{"n_layer": 24, "d_model": 192, "n_head": 6, "n_kv_head": 6, "head_dim": 32, "d_mlp": 384, "vocab_size": 4096, "activation": "geglu", "norm": "rmsnorm", "norm_place": "peri", "norm_eps": 1e-05, "positions": "rope", "rope_base": 10000.0, "rope_fraction": 1.0, "qk_norm": false, "attn_scale": 0.177, "bias": "none", "tie_embeddings": true, "parallel_block": false, "extras": ["capped logits"], "init": "uniform", "init_std_qkv": 0.0361, "init_std_o": 0.00521, "init_std_up": 0.0361, "init_std_down": 0.00521, "optimizer": "muon_variant", "lr": 0.00956, "lr_mult_o": 4.0, "lr_mult_down": 2.0, "beta1": 0.93, "lr_head": 0.0102, "grad_clip": 2.0, "warmup_steps": 200, "schedule": "wsd", "decay_fraction": 0.84, "decay_shape": "cos", "final_lr_fraction": 0.0, "batch_tokens": 65536, "seq_len": 512, "doc_mask": true, "train_tokens": 520600000, "steps": 7944, "dataset": "wikipedia_en"}
MLP neurons of a small language model. Each row is named by its layer, matrix (gate and up: input weights; down: output weights) and neuron, and shows model dimensions 32-95. Each number is 200 + 40 x the weight over its row's rms, rounded and kept within 0 to 999. A neuron's up and down rows have the sign that makes its largest values positive.
A block is one neuron, or neurons of one layer that tend to fire together. After each block is what it responds to, as a language model described it from the Wikipedia text at the highest values.

L9.gate10,169,218,222,186,258,185,220,218,183,269,188,271,171,178,236,184,139,159,174,234,248,140,210,216,233,190,193,248,229,170,204,254,235,201,238,128,271,241,227,202,234,183,157,163,163,217,173,236,137,237,173,245,229,180,140,253,177,254,190,180,137,206,167,186
L9.up10,196,268,118,230,163,250,178,95,233,190,188,233,158,297,157,201,147,184,236,144,204,176,182,179,225,315,181,282,185,113,267,152,167,262,252,249,240,203,213,153,189,172,187,193,164,170,221,210,174,221,199,265,208,157,203,252,153,119,215,206,200,217,168,252
L9.down10,228,217,238,93,169,217,196,295,185,225,286,263,138,194,218,229,173,241,211,166,218,155,221,207,150,66,256,106,172,177,223,206,139,156,289,197,173,259,219,218,156,224,132,200,145,205,140,269,225,251,203,215,169,244,220,152,199,284,244,249,199,209,244,160
L9.gate135,118,164,245,166,154,280,139,279,173,195,270,272,213,290,210,248,206,235,193,229,213,121,167,129,202,238,180,205,223,197,223,225,181,212,238,189,194,150,209,194,200,168,267,215,227,236,180,182,173,225,247,228,128,250,214,246,228,198,222,211,241,164,189,165
L9.up135,171,230,248,127,238,192,221,164,162,223,152,187,225,199,191,175,206,264,202,226,203,219,219,152,181,171,224,216,232,88,178,225,181,209,175,266,204,177,252,167,203,178,231,262,189,163,185,252,199,198,199,281,179,184,255,225,248,232,231,112,220,211,66,205
L9.down135,226,165,256,199,171,225,153,247,201,177,225,149,229,189,162,231,197,138,188,228,207,203,144,199,239,210,110,177,239,274,166,232,249,185,230,192,205,191,164,181,181,215,216,187,162,199,194,213,217,229,119,206,135,285,235,228,192,199,176,216,190,154,242,172
L9.gate238,165,121,173,197,218,224,249,240,203,242,212,176,154,226,171,246,172,121,150,182,158,204,251,202,172,254,253,199,191,266,152,184,242,192,182,181,191,229,178,161,233,207,176,134,190,209,196,210,169,193,286,252,173,210,267,208,253,193,212,227,205,201,244,167
L9.up238,207,181,204,242,176,216,174,159,228,169,208,86,179,265,239,241,165,188,241,206,233,276,129,173,220,204,225,141,200,169,205,181,264,218,195,139,180,200,254,150,178,242,134,169,186,146,190,180,183,257,221,223,268,216,200,156,232,237,261,186,185,196,188,199
L9.down238,226,208,231,204,218,183,187,161,181,191,262,216,188,212,218,217,209,185,171,244,133,180,181,200,185,238,218,268,191,167,221,212,181,206,220,235,236,221,153,286,163,123,173,220,280,222,193,183,210,194,147,138,228,220,190,232,210,245,159,214,151,155,219,264
L9.gate277,274,236,191,261,218,203,240,212,192,195,223,198,227,208,189,172,151,176,227,138,156,223,267,226,308,181,197,149,193,112,192,208,201,261,248,165,196,297,186,210,184,221,280,168,244,162,273,186,157,178,222,282,97,269,137,181,174,200,252,188,204,133,195,207
L9.up277,181,176,243,240,175,144,243,175,188,197,212,178,184,198,180,228,166,203,151,167,222,166,192,173,251,200,151,241,225,199,191,157,245,287,250,236,184,167,211,134,240,267,181,203,252,258,208,153,237,261,156,181,187,173,172,139,167,132,115,179,231,184,119,239
L9.down277,198,192,197,163,205,206,139,227,154,275,139,230,224,211,199,197,171,260,203,249,220,248,159,200,227,214,166,128,150,201,237,196,182,134,209,131,215,228,189,223,232,253,127,167,199,199,238,273,213,184,172,223,205,194,211,273,235,209,177,181,145,259,307,186
Description: The word "and" (sometimes "&") joining two coordinate items, especially personal names or nouns, as in James and Matthew, Science and Technology, Lord & Taylor.

L9.gate30,232,209,202,216,174,273,241,236,159,156,178,132,232,170,225,189,168,212,237,164,302,176,191,243,132,257,198,262,133,175,129,199,180,221,153,246,218,210,220,204,210,174,219,160,262,139,259,177,297,189,117,157,240,146,283,286,151,248,202,233,237,271,171,154
L9.up30,195,223,234,237,153,205,274,235,162,227,255,112,242,232,190,226,227,225,187,221,211,219,180,206,228,200,130,174,195,173,148,197,195,208,191,211,160,185,232,145,291,163,138,281,187,156,206,229,147,139,154,198,239,195,264,232,194,205,256,190,252,238,170,199
L9.down30,188,191,125,238,264,124,214,203,204,224,126,233,185,216,207,209,177,170,147,225,190,184,248,152,169,208,238,186,290,202,252,164,181,187,165,161,145,190,144,151,147,192,234,151,151,200,181,150,219,224,263,200,100,210,166,156,283,222,175,242,174,130,187,218
L9.gate104,131,204,199,223,195,179,180,188,223,201,233,235,178,184,311,197,251,217,130,232,201,155,162,185,140,203,178,207,174,213,211,241,153,226,187,243,261,214,206,236,191,135,173,152,203,145,256,187,210,177,178,197,228,199,202,186,126,186,245,179,224,222,173,265
L9.up104,174,189,227,210,191,174,187,243,255,153,207,229,185,238,268,227,218,227,169,193,201,168,218,227,91,250,222,270,187,243,201,300,275,146,169,229,188,193,158,201,152,167,169,151,183,210,245,249,200,196,204,203,223,241,179,221,152,261,262,265,166,211,188,214
L9.down104,277,254,206,194,147,229,168,124,196,195,222,185,255,245,55,182,95,217,282,144,178,183,211,234,248,203,214,217,175,227,167,225,172,201,227,215,162,247,272,242,146,194,246,208,212,230,178,245,167,157,164,214,193,225,198,164,199,239,200,172,193,195,197,189
L9.gate152,251,259,213,188,176,250,168,243,201,154,209,168,219,139,172,171,219,254,101,141,194,203,206,265,198,192,156,179,185,225,215,191,258,212,205,173,192,176,236,137,160,169,156,173,219,144,182,200,184,219,270,184,157,244,213,233,149,126,270,220,224,161,173,199
L9.up152,224,188,228,163,250,164,204,278,239,230,194,292,170,175,269,214,198,194,199,207,155,179,265,231,127,116,212,231,212,221,204,200,166,168,138,178,153,242,185,226,151,191,156,146,193,266,196,178,224,180,174,209,216,195,222,231,126,211,293,223,212,233,260,164
L9.down152,199,225,238,154,177,209,218,162,180,174,198,175,198,167,155,216,144,186,182,186,196,258,203,237,204,295,209,219,182,216,181,156,204,175,196,148,183,193,215,170,144,180,204,194,173,213,230,166,160,227,128,165,184,220,246,201,172,114,177,218,243,163,197,161
L9.gate369,245,138,220,246,164,221,207,226,172,240,267,158,237,204,183,175,192,148,236,225,180,172,188,140,180,168,198,218,188,233,263,202,184,126,225,198,287,218,255,173,131,269,210,262,204,135,233,122,243,198,188,226,232,185,229,172,196,217,132,192,225,179,175,213
L9.up369,237,229,192,252,289,213,126,272,206,250,225,205,193,178,242,168,217,203,195,87,219,177,166,181,104,174,188,189,167,151,222,223,165,198,134,203,242,194,219,160,224,234,182,279,169,196,268,197,246,248,215,225,259,153,188,232,209,210,224,260,230,134,234,197
L9.down369,164,245,203,161,169,148,225,80,214,206,118,259,256,251,169,277,198,235,161,284,250,205,188,254,282,222,172,235,231,187,158,213,254,222,237,234,124,205,149,284,264,178,216,193,230,166,137,206,227,160,125,226,182,233,235,191,220,161,215,190,172,244,162,191
Description: Colons after field names in infobox-style lists (Language:, Time zone:, Label:) and pipe cells in tables, plus some mid-word pieces like app, ard.

L9.gate113,236,209,264,165,164,192,221,212,222,162,266,254,298,239,180,156,233,187,109,224,195,181,218,154,158,184,177,161,253,180,161,186,262,212,184,191,183,285,228,272,196,209,213,206,191,204,178,200,195,128,177,240,159,258,121,130,168,149,205,109,219,196,216,236
L9.up113,208,234,140,180,213,187,154,235,226,196,177,148,285,219,177,264,173,219,175,145,221,175,237,191,214,255,275,165,206,213,194,186,207,243,210,252,186,249,205,227,162,227,168,199,202,245,188,215,165,182,238,222,168,149,186,207,208,264,256,211,198,187,208,194
L9.down113,206,186,208,179,188,232,188,192,153,236,217,245,202,226,181,255,202,215,201,251,225,202,266,163,215,164,82,243,193,220,190,156,223,263,210,191,203,254,209,188,263,166,268,207,215,264,243,186,205,229,179,187,214,161,265,221,174,158,132,196,244,123,195,228
L9.gate146,188,157,244,160,229,213,192,152,249,181,256,231,199,139,235,222,177,207,189,171,98,216,145,171,248,209,139,267,188,168,143,257,207,182,239,176,143,212,188,237,209,162,132,194,225,162,147,215,122,192,271,179,186,168,251,182,265,230,238,151,181,264,138,185
L9.up146,195,202,201,256,125,212,271,186,169,225,226,248,252,213,189,242,226,170,162,212,223,199,183,219,220,167,178,211,224,229,184,201,134,210,180,182,179,185,199,188,184,175,232,172,197,194,213,111,177,216,228,232,219,156,238,132,221,255,187,217,207,161,169,169
L9.down146,203,158,236,157,224,206,202,172,258,139,179,198,180,144,199,219,130,153,249,203,210,172,269,189,207,209,163,188,174,227,235,135,221,182,179,191,174,206,195,46,167,167,155,236,106,211,201,215,210,252,237,156,203,281,207,249,200,182,220,220,181,235,262,232
L9.gate307,240,142,148,223,314,99,259,188,167,194,247,253,208,247,222,218,146,203,150,215,160,236,241,177,210,263,188,184,268,231,156,227,215,167,246,115,249,199,268,248,191,254,221,196,204,187,182,198,187,164,157,219,138,242,198,189,210,212,193,153,179,151,249,235
L9.up307,255,113,187,182,250,224,214,238,183,125,191,237,210,147,209,262,138,216,237,106,228,257,195,161,270,253,169,175,191,230,226,195,169,249,182,128,175,244,234,195,247,192,186,173,273,270,252,143,192,251,216,155,231,175,225,184,216,173,233,227,190,217,188,203
L9.down307,209,229,153,250,202,179,205,196,274,235,236,231,156,234,179,125,212,141,158,262,210,178,270,191,211,142,217,220,193,182,150,267,185,193,208,240,215,136,167,181,105,131,205,256,127,180,176,253,198,170,202,245,235,169,186,224,260,133,198,223,220,221,213,247
L9.gate344,159,205,222,216,219,189,217,211,205,184,202,258,305,222,232,224,257,161,143,169,257,189,262,157,208,155,234,233,223,202,155,195,202,196,90,204,157,198,192,192,248,192,241,200,208,152,291,233,194,207,201,250,228,206,204,248,239,237,220,189,207,249,233,190
L9.up344,200,182,190,182,200,239,150,239,242,206,199,200,254,165,219,176,153,275,205,154,198,178,191,251,241,192,183,229,254,292,154,214,180,245,190,197,188,206,222,242,191,213,209,259,230,238,236,152,153,210,219,195,191,228,259,214,277,202,297,224,161,131,208,197
L9.down344,216,225,103,202,172,192,187,240,238,161,280,170,225,225,159,176,234,114,174,240,213,154,198,257,150,190,172,209,161,89,178,223,241,204,326,261,184,107,221,231,182,167,225,195,161,258,181,218,248,181,236,194,186,170,254,200,200,237,231,216,115,213,254,187
Description: Mostly the comma in US-style dates between the day number and the year (April 11, 1970), plus day numbers and "and" after years.

L2.gate6,222,270,185,189,186,173,176,166,215,293,179,215,224,202,174,211,219,201,285,264,222,249,217,248,82,224,175,226,245,192,212,228,230,204,189,235,197,241,235,199,246,194,203,251,213,230,280,250,162,193,157,279,162,271,212,221,174,198,174,215,244,252,227,223
L2.up6,215,229,241,141,186,172,188,182,210,257,132,221,247,225,172,213,215,187,287,250,225,176,210,218,82,166,170,200,219,216,130,203,188,210,213,220,270,189,240,231,339,209,229,241,227,175,245,222,190,179,162,258,176,211,269,236,198,188,151,200,250,241,212,204
L2.down6,170,123,218,252,224,200,273,257,215,149,233,174,171,226,245,186,214,195,99,118,154,151,160,156,326,196,223,166,179,202,214,195,195,204,200,140,241,165,152,167,76,188,177,190,196,170,142,140,191,194,263,178,216,159,160,184,169,192,216,215,236,177,193,214
L2.gate135,182,178,232,174,281,195,167,208,171,235,101,196,177,148,230,190,164,274,217,246,279,179,162,271,212,163,171,245,222,144,231,233,161,235,217,264,231,249,213,232,170,183,194,212,188,229,247,152,175,238,160,141,250,265,144,222,220,240,253,245,209,190,66,160
L2.up135,269,159,253,196,213,193,178,223,169,242,195,195,181,222,177,221,142,163,220,245,213,154,112,197,268,260,206,218,177,147,177,219,185,234,196,240,225,199,187,149,200,176,160,168,232,176,168,163,155,209,166,162,201,199,195,198,159,176,207,158,238,172,97,159
L2.down135,202,229,207,216,175,186,220,172,237,170,197,217,243,183,202,178,218,215,170,169,212,221,256,208,126,133,212,177,223,247,209,178,227,157,204,162,167,179,191,248,207,198,252,219,177,220,191,242,282,178,217,233,185,198,179,175,254,210,187,247,151,248,326,270
L2.gate147,135,186,181,123,183,207,200,183,116,150,142,211,300,236,225,198,170,176,178,185,198,260,196,174,190,167,149,158,157,195,257,225,218,217,240,219,261,230,234,230,210,230,171,218,176,119,243,202,132,259,215,263,180,158,187,221,207,141,227,258,161,218,219,184
L2.up147,186,145,216,148,203,128,223,161,154,148,171,171,256,170,220,265,215,201,217,166,208,232,214,215,288,203,211,203,168,212,243,184,208,155,198,201,244,295,259,231,227,224,215,220,180,181,183,141,220,287,191,245,203,133,222,157,203,160,199,144,180,195,178,286
L2.down147,233,291,241,247,214,175,144,191,236,217,236,170,102,132,183,179,187,150,251,243,191,140,193,224,169,158,206,235,279,207,168,141,205,184,171,190,188,123,191,200,217,190,193,185,212,273,180,192,257,135,186,205,244,281,187,203,163,282,187,162,236,198,239,221
L2.gate333,154,142,201,216,216,127,122,157,192,133,180,198,217,249,208,247,213,208,256,202,178,197,177,190,274,206,210,196,213,122,231,226,261,177,250,161,172,199,179,158,243,176,235,213,175,226,154,244,254,192,65,113,162,197,215,199,228,247,177,189,300,240,228,169
L2.up333,175,188,247,274,239,105,96,171,236,127,181,202,256,236,230,230,242,199,248,207,197,241,142,218,230,182,235,228,227,140,222,239,252,204,230,179,130,200,223,177,268,196,229,220,177,232,198,228,294,262,145,125,182,141,199,195,202,231,189,184,258,188,228,154
L2.down333,230,262,184,178,168,249,271,237,199,226,170,171,160,173,168,189,225,142,169,189,200,136,220,235,204,209,146,212,203,244,185,143,173,220,206,217,256,192,199,242,127,174,186,184,207,170,156,147,117,189,305,291,198,277,199,217,230,160,208,231,144,177,163,227
Description: Single-letter or short subword pieces inside longer words, mostly c as in Fran-c-iscan, Mos-c-ow, epis-c-opal; also fragments like fed-eral.

L2.gate258,193,212,176,125,185,155,164,210,228,254,124,189,201,166,182,206,272,205,204,238,155,171,177,225,202,211,219,206,252,178,221,221,197,170,193,169,244,236,223,151,240,139,107,213,186,174,179,133,225,236,240,157,248,320,206,203,201,118,207,145,205,196,148,225
L2.up258,148,266,216,199,212,218,233,219,166,164,172,190,187,210,165,234,279,116,187,148,287,242,302,107,207,281,244,217,150,184,219,159,202,190,185,186,172,184,247,220,179,134,185,215,172,209,200,167,286,211,147,237,88,122,215,218,143,207,171,260,245,198,182,253
L2.down258,221,131,185,208,212,216,189,170,211,187,294,215,198,230,245,186,81,264,191,196,199,121,157,269,201,101,174,238,211,181,140,223,202,256,215,227,249,235,194,202,198,266,223,206,263,160,221,235,97,192,224,179,271,265,166,152,261,229,234,151,186,230,220,174
L2.gate261,157,259,215,230,183,163,193,199,162,182,146,176,177,172,271,247,286,149,138,298,243,204,237,199,241,185,184,195,208,161,203,231,192,205,212,175,214,223,242,215,192,214,169,264,219,236,183,186,199,199,219,226,204,138,265,240,115,186,247,226,261,245,263,252
L2.up261,191,218,225,177,213,157,178,135,192,128,195,219,226,194,201,171,155,240,181,227,190,130,148,110,186,213,151,247,202,143,168,132,164,252,209,179,156,182,157,197,251,232,174,208,226,137,251,189,216,240,197,150,278,220,219,138,201,228,223,129,196,216,135,224
L2.down261,155,151,214,259,140,214,270,272,179,278,148,230,128,214,176,240,235,152,240,217,211,241,216,263,173,197,262,156,219,230,265,277,214,201,254,195,207,275,276,207,151,204,265,142,145,228,190,255,231,192,227,226,160,182,163,251,168,206,138,268,230,197,226,158
L2.gate304,172,180,281,95,224,236,105,218,141,136,189,156,262,220,269,136,300,195,186,142,284,218,193,192,154,176,195,208,224,225,130,214,205,275,254,194,244,154,208,230,201,198,178,184,120,185,250,154,173,202,213,110,194,197,159,186,253,212,209,214,293,199,249,182
L2.up304,147,191,304,160,236,178,171,202,173,179,213,244,133,213,237,234,244,197,225,190,251,224,190,206,222,240,226,210,233,136,179,226,195,178,191,284,247,141,266,121,193,152,218,216,201,191,173,149,146,158,195,170,204,144,195,273,144,167,183,179,223,170,208,190
L2.down304,268,195,82,257,159,229,230,180,260,247,206,207,223,191,136,206,131,223,201,215,153,140,238,230,203,177,216,177,156,236,230,152,206,214,166,144,119,276,101,254,194,220,174,213,230,237,245,258,239,231,163,241,188,249,208,187,232,214,229,241,109,232,202,215
L2.gate321,262,188,219,200,153,276,149,189,163,229,156,241,207,210,182,190,258,123,166,181,205,192,231,142,213,200,231,157,200,214,190,162,153,134,316,199,119,169,201,226,208,193,226,177,136,201,274,192,217,290,161,215,148,208,184,168,236,198,242,173,199,191,291,246
L2.up321,241,188,225,240,222,223,205,176,197,178,220,166,227,229,243,163,213,180,194,147,174,204,143,116,196,206,216,177,144,288,207,177,125,169,169,211,264,182,205,263,196,135,130,224,205,187,184,204,182,183,183,231,313,176,231,215,183,195,225,188,242,225,167,247
L2.down321,196,226,216,181,151,168,204,237,199,243,172,237,190,202,153,218,186,181,213,257,250,193,246,262,203,235,209,216,244,137,210,190,224,194,202,204,180,281,207,121,215,224,284,159,172,222,250,179,205,218,237,167,139,208,138,139,238,221,156,225,184,167,272,159
Description: Colons following a field label, heading, or number, mostly in infobox lists such as Born:, Type:, Density:, and also in titles, times, and scores, such as 2:27.

L2.gate70,223,201,244,154,137,172,198,184,224,196,190,238,194,151,256,222,205,146,226,168,262,174,167,228,179,225,198,193,207,221,220,207,148,171,223,231,204,208,192,241,200,196,161,192,111,168,169,155,194,235,282,226,283,199,196,158,275,275,173,158,150,284,228,169
L2.up70,175,181,223,167,307,193,153,183,238,215,158,194,232,150,258,245,201,135,200,235,200,161,222,129,170,249,191,174,223,177,110,232,174,191,168,209,218,198,212,189,244,138,157,148,187,240,187,227,141,180,184,160,235,145,185,214,222,161,173,181,178,243,236,163
L2.down70,244,231,167,214,104,184,232,187,183,190,249,212,168,229,191,194,209,257,207,131,197,257,163,254,224,189,229,265,173,234,274,157,210,189,234,190,191,245,173,184,194,256,263,251,214,159,172,193,279,210,228,217,172,231,171,217,164,254,223,173,224,185,145,211
L2.gate86,213,194,228,149,139,213,181,199,241,141,181,295,152,169,208,123,163,233,193,177,203,162,183,311,222,242,176,200,174,224,228,216,253,280,238,120,169,283,275,207,226,209,148,180,255,204,252,186,198,216,229,161,181,177,176,186,269,209,203,286,228,199,217,185
L2.up86,220,207,218,182,215,283,219,200,283,136,190,157,169,204,156,239,187,157,211,199,231,227,231,131,211,213,150,147,109,188,197,291,140,168,218,160,178,261,275,209,203,146,187,149,178,156,183,245,217,203,203,202,131,316,235,176,156,129,228,260,278,209,294,149
L2.down86,195,198,198,248,271,191,237,224,208,215,138,169,230,225,193,229,256,254,237,147,188,206,240,175,203,168,212,274,263,213,160,153,202,171,193,254,185,170,124,217,178,254,257,186,231,239,181,285,200,221,165,183,193,128,245,259,227,191,191,138,178,233,181,225
L2.gate113,216,221,213,137,234,184,243,240,207,235,236,207,160,226,228,176,248,158,220,221,261,137,216,196,213,191,211,184,160,161,157,203,148,175,160,140,288,183,216,178,176,180,220,157,175,175,166,201,194,235,223,145,166,252,164,224,214,308,197,224,189,174,231,271
L2.up113,224,241,176,180,274,159,226,310,170,222,209,219,112,183,260,165,219,177,228,277,185,207,225,167,199,162,214,183,102,243,164,168,162,191,155,171,262,236,214,152,204,160,220,153,212,242,168,194,181,194,247,136,181,276,173,157,234,233,259,171,105,123,198,238
L2.down113,195,203,205,245,163,249,132,140,197,175,162,119,249,168,179,204,177,207,192,161,202,203,172,170,196,248,207,237,255,227,243,232,205,206,237,228,143,217,228,249,200,207,209,264,175,202,229,180,186,213,207,253,241,110,217,162,166,144,147,130,240,247,163,222
L2.gate211,181,263,185,188,214,170,185,182,172,173,96,205,243,204,146,218,143,217,178,234,229,206,197,187,154,236,246,240,223,162,196,219,216,193,241,206,136,205,149,170,235,229,214,224,257,253,157,238,92,193,211,169,190,132,229,163,148,228,184,109,194,142,251,184
L2.up211,257,238,198,173,179,190,160,185,277,215,166,138,255,194,194,160,181,169,111,238,260,219,198,172,219,198,172,195,221,232,179,165,226,141,173,192,224,205,162,172,206,241,258,205,217,153,166,225,227,238,253,254,216,214,134,184,148,218,182,219,217,218,239,204
L2.down211,269,129,217,184,132,230,241,173,177,239,195,240,148,200,219,158,245,172,291,164,146,225,237,298,201,212,119,221,172,232,224,197,192,168,212,186,243,207,240,213,119,202,174,179,122,195,248,204,223,149,249,175,196,208,175,227,243,204,183,235,156,239,146,214
Description: Vowel-led fragments inside a word after its first consonant(s), often in foreign names, such as ou in Mahmoud, Houston, ass in grasses, Sivasspor.